From a checkpoint of a small transformer trained on Wikipedia.
Size: 5 heads of 32 (1 for keys and values), MLP 448 SwiGLU, 4.82M parameters.
Architecture: rotary positions, biases on query, key and value.
Training: a variant of Adam for these matrices, 115M tokens.
MLP neurons of a small language model. Each row is named by its layer, matrix (gate and up: input weights) and neuron, and shows model dimensions 32-127. Each number is 128 + 32 x the weight over its row's rms, rounded and kept within 0 to 255. Numbers have three digits each. A neuron's up and down rows have the sign that makes its largest values positive.
After each neuron's rows, "fires after" lists the tokens most often just before its 100 highest values on Wikipedia text that the model never trained on. A number after a token or word is its count.

L11.gate161:105076053155127173058126137152141119178097140114121108107115159096099136125105150112080134076118154192172116090138159130140082162140052140145127134114101144092137098158169150178148163161114129137159135109095111137157125160131139159121172173084129135146100178117102145118157075068141176183
L11.up161:184136148153068172122102140049184164120150172136165059170098094124137160126114113097108153130109171093171151081131155108078120158128133100133093068134138143155131158128074156132156190156148083134138148161137125142080155098122092112097051156111141143131145104111159133156022176175114132124
fires after: " B" 22, " b" 18, " H" 7, " st" 5, " s" 5

L11.gate279:110175075097100134138152115135180088120084147098123129117212140120151194126159137109104132085167188202081128161181130148114138104062129140078171112131112116110095125167157126091120147126089056152098155147111123127092115126103098095137117043132167181116158110113101110158147101106126113150
L11.up279:115110130139150127123157153143123097100117122148087053115183109076142163073106086151092159085163183157154217132182120102079117109152102112063079135156159145130108151109178090105112151137083101100154137163121189127135161152089099131155122149121139121201168125135081079118065106136060136142
fires after: ":" 38, ")" 9, ";" 8

L11.gate268:160134163126168086106138111128100130150157177142071121068108141130136149106131093108162161163100141159074170154140079138088118111137182138167172196140155118112100100106087122159146167166107137131109137123145163136109132146082150185198151150171106158114162161118069180169123170158145124101
L11.up268:065122147117155132072062139155164044114166194146152108055104165096106133127194145124151130113103136126111157122131108116133142128162103074089130084119191123118130110157133124108102135129117083114110131028152093169123119129078064132180145181159143127135169117122190128070080159131148152130
fires after: "ood" 22, " Mc" 15, " col" 7, "ic" 6, "ac" 6

L12.gate32:106136094099142157145161107137162162156103151085145142100175103106108105141183122158108093121139130126161142104142118167153154192075089138123092130174128076088079115209222103122140177113174150177141179181109084200163106149140078094121120133137170124168144122119119117162110137113152189106
L12.up32:139115167163116117205120127137120168147110126147194155140142117102096158114116113176134151116172197170134140144104175146143117100114139112112139045122142071156134074107146098135109104108127089124106133165154123168158113152113143153089109222167208125184129139114142131096170177074175125123
fires after: ":" 43, " | " 17, " | +" 17, "," 14

L10.gate64:162141107140132149171066140107068103125056250117131182093190148097103184109126083125135138119138122080118163128135125099179109106057062151176112209145119081163110091135150136163155158107108117135145146114090111085143126119102163114130093122149134119140112155129093126086127107094107181136
L10.up64:151141180163108117132125137114155058159140110081180112146064137151126209163120123169196128096158153157074140053114159130079146150145126147119073128121105110154183109116110075144145185173107100121119124092173172091169075139122125164140088142163104059115144112108056081129126144171135166152
fires after: "1" 16, "," 14, " w" 6, " s" 6, " dou" 4, " all" 4

L12.gate318:188044049120090127145166134144127084131104101096160137178105065139165115095114127158140136103137147093143142174161139123148116159089108116097090098218157159060122065102136107112166158134122127090143154095172115103132106088156092109155128104170174105171137096128161109172163143181171152084
L12.up318:109000158129162134122096190081138143109151101104142123147155092145159148118122125147150150117177124161144166137175170144101108127102139173094134138132141143079083118152136166123130092107107159094169119152142139122093106141142191113152193169050125072132159055152138158160132190132188160096
fires after: "; " 21, "\n" 14, "0" 9, ";" 7

L11.gate54:102163100167158169140146157138113158109090098149131202171165089099156092076057124122055152122129174133114103137111108176129120106183128103124126138151107104138146145151140157149107058120187127107135128170178126109133170121174162122115133137115123089123083103152168185094122140099157146174
L11.up54:117135112133082154165123171156102158092196157191131133130104119110090130147159158221114168126155087102173109094112105180192137154118137095100156111126076137197085133111133149138133146112179144130086140133086104149111121118164125165056124124189128134121117091139114178140072166093160107101
fires after: " |" 33, " |  |" 9, "% |" 8, " |  |  |  |" 5, " |  |  |" 4

L7.gate23:118101148149131115145111091094125139097150115128095185138074172055085126148116154158090095165103147122176085049038151127162169095144110110119133094155118151080104113102064109106127171132117077160135180130148115115126144086135131103186126160071071117092159095116076127180156067111108180154
L7.up23:061163150163119126187076251127132193110129070110155113114107169055107127121060140143149141100118127163179122082040101149116116105153170116088074103136122108105097133105087098107077102139137144178169121056100107116181109086090204112109108075129119164179138147103120081142202122136091118134
fires after: "1" 16, "0" 13, "2" 12, "M" 5, "9" 5

L8.gate210:226124141141129100152119082100158143141104102215092143108154141164136134096103143101125104140113142164115115109119087165106121153126147118175153169154152139137139083209165172135172048185121104114112140114154188113104107142192044088171149161130125164144097144137123137151125127122215180077
L8.up210:096115098082101128157121117123111101154134151095172094118084153098161120114128126099128063147123071103122108080090094140196138177115109080158205121122132109100150180082115151149195117085181119102167104150130091126077198164145108114121129164096173139136125146105161099134147186105140162124
fires after: "\n" 28, " h" 8, " th" 8, " w" 8

L3.gate27:178157142070158066092132159195136094127197117071113077125132092135134139182133188094072160144154142036127127060154134121135106169091126128141082161131138158166109157133097127132132112160110137090112139134121101111133127147130122151130122127175126053137144131095183130134182174167123119185
L3.up27:132109161115074141101136119092169112125073159119129123133103118229169105120178179124132142155159135116102157088088137102162119136184133098107073078106129135124111076155134133083098080167114111113143169108144095145143132110120032100123143087131183108132082115161205125103093123106094147125
fires after: " " 41, "- " 16, " in the " 9, " the " 6, " of the " 5, "'s " 5

L10.gate350:132111151112113110092089096124099102183112101083118125139101114136131081152104135060137142149121105102086170137147128178133136122068160139167136166168153137141124104193123166125125092114150118095143150139159156091056117190172147130185170126142047121144149167143117204192144134112157168152
L10.up350:115113121142143158129071107130136105139124089120133174107120136123052100130122163091125155122135158097115161097117131138100165131123134098156091096184169118116134102053131188095101105107167143106151154155127168179096105146193142070106119102099140094166089112145101154109089046115144116166
fires after: " |" 73

L12.gate14:079175116123107118111116107137099118092131116117109182127076078105147098075155155107061078134060142121099133045088120133137065113155163078089125116158154175111171132102081112104088084163169134157083151078138123105096153069122117130152131129154132178105144111127144134109118130148102132140
L12.up14:175167134078089113135091142128148129154105133171155104118106136143082106067126108143127140137181141132198141150164102120125122073100100120053093103166150085176159111153134110088111185085146137126161154138141131137080127053117120143126147094126177100183121124166129102116098125123104142172
fires after: "\n" 43, "-" 10, " re" 7, " was" 4, " co" 4

L7.gate400:120109083111100181127123144099159106128134191105126139158119151120125181105161134133111111139134169118138178130118162154172116068169091186157128145140150118093147120144087115106112131127133048154158210101144060115217160125166126146114108149101160088078099118146112103129187066186139132109
L7.up400:071136152159147121128163158206129048161141128110125100106166118165130128146134214132098139154115172085072124112128143061149129183126175107134129111094150147142041147089116176122095140103124139139138114116127166132107120097125129141112126108164140178158110133198140144163092171131141121105
fires after: " B" 20, " | Y" 9, " H" 9, "==C" 7, " G" 6

L12.gate300:112221128124154148169107172109050142138124142159120125113163231128196137080127140136105087120112133104081155125126156160177090126111175111056144073127139138079087136188123152177164179140132078100127161136123136070179081121072116115076117144087143201140091156144082119118190139155140142173
L12.up300:180151155189140119132148105112145147147172186119152182103248209111142084120091134199146099138195129128139152101211136069176158136149142107110111120102074128097084157163133158091139151095145089123127138109125168079141127169113070157116122091114116114100081157133085156112128110146170232099
fires after: "2" 67, "1" 10

L8.gate355:107060115124150176153130152167108125103127117039098174170194108148094184149128186135103111106109163085130122121096121112167133097107102152135165156132101084061110131172128156142101111087121103139111138147157139116128117113170134087170112153102147132181167080186046140147069156108113119126
L8.up355:100097126125180160102157139144105110089111164178079129154141183136079092123208160084105100133126183126100118153166115130155115132143121170061098137123143093137080137123109169109186133090151113176168128210158171119163176107106182071093149148117102107160102132163173168075154115140122063179
fires after: "F" 16, "W" 12, " | —" 9, "A" 5, " Gre" 5, "w" 5

L4.gate390:176126129135139175108096103173143113147170076084146088091113139133091132101099171185144123110129113155056150137089167130121133075135101109157100185149129088056124152167107148111166112068121157171131158079085093150157096135127123124095150118147052136132153114114107099096091063151106153100
L4.up390:109132175119108124127164156160143167152120124137190187162131164117130069196124154162180180095175110082142122118093104193139099142132136104129173157091107135127126128092149134131096123117126145164129115164118109084092148136198156116092066155081114111070177159112062157072145155104114147109
fires after: " n" 18, " V" 12, " O" 9, " v" 7, "al" 7, " N" 4

L12.gate256:121176177078153096127107124070108152129139123197172127133108162111144116089130101156125101166118142201148176081170130141161148141121233103075130067114186121090119141154064158178158150092149109137168129112110122108120126146092110169085124065113058162049100145160064163112150095171121146160
L12.up256:111133127135142073127165081098174198084126137119133137145126148060165093191135163167117144128129134148133131064118156146106175115163186166094158127153127105077156107149104109097080116116124121121134164132099147185144133110115122200154193120164081094125111147127118114166116147112154233123
fires after: "1" 37, "2" 14, "9" 5

L2.gate297:086155114153146154100090173089145134105103157129082144123132170190120142127118177070110159136122151105069152146122114150113118120164138134102164048153145207132192032116152093162167135126113134150095146171123093111093062122178150137079099139165147182080057098138107140082144136115163165152
L2.up297:119119104101133063119138159114158073132145076176117075184090182190097133160176108155073114107122130067175178142131110141100171114088101100122188137143090133153188095055146091101085101104105107149103118110068123107209099122076165140151085180111146136129095133076120095082109108149102079140
fires after: " s" 19, "\n" 10, " rel" 7, " me" 6, " r" 6, " Reg" 6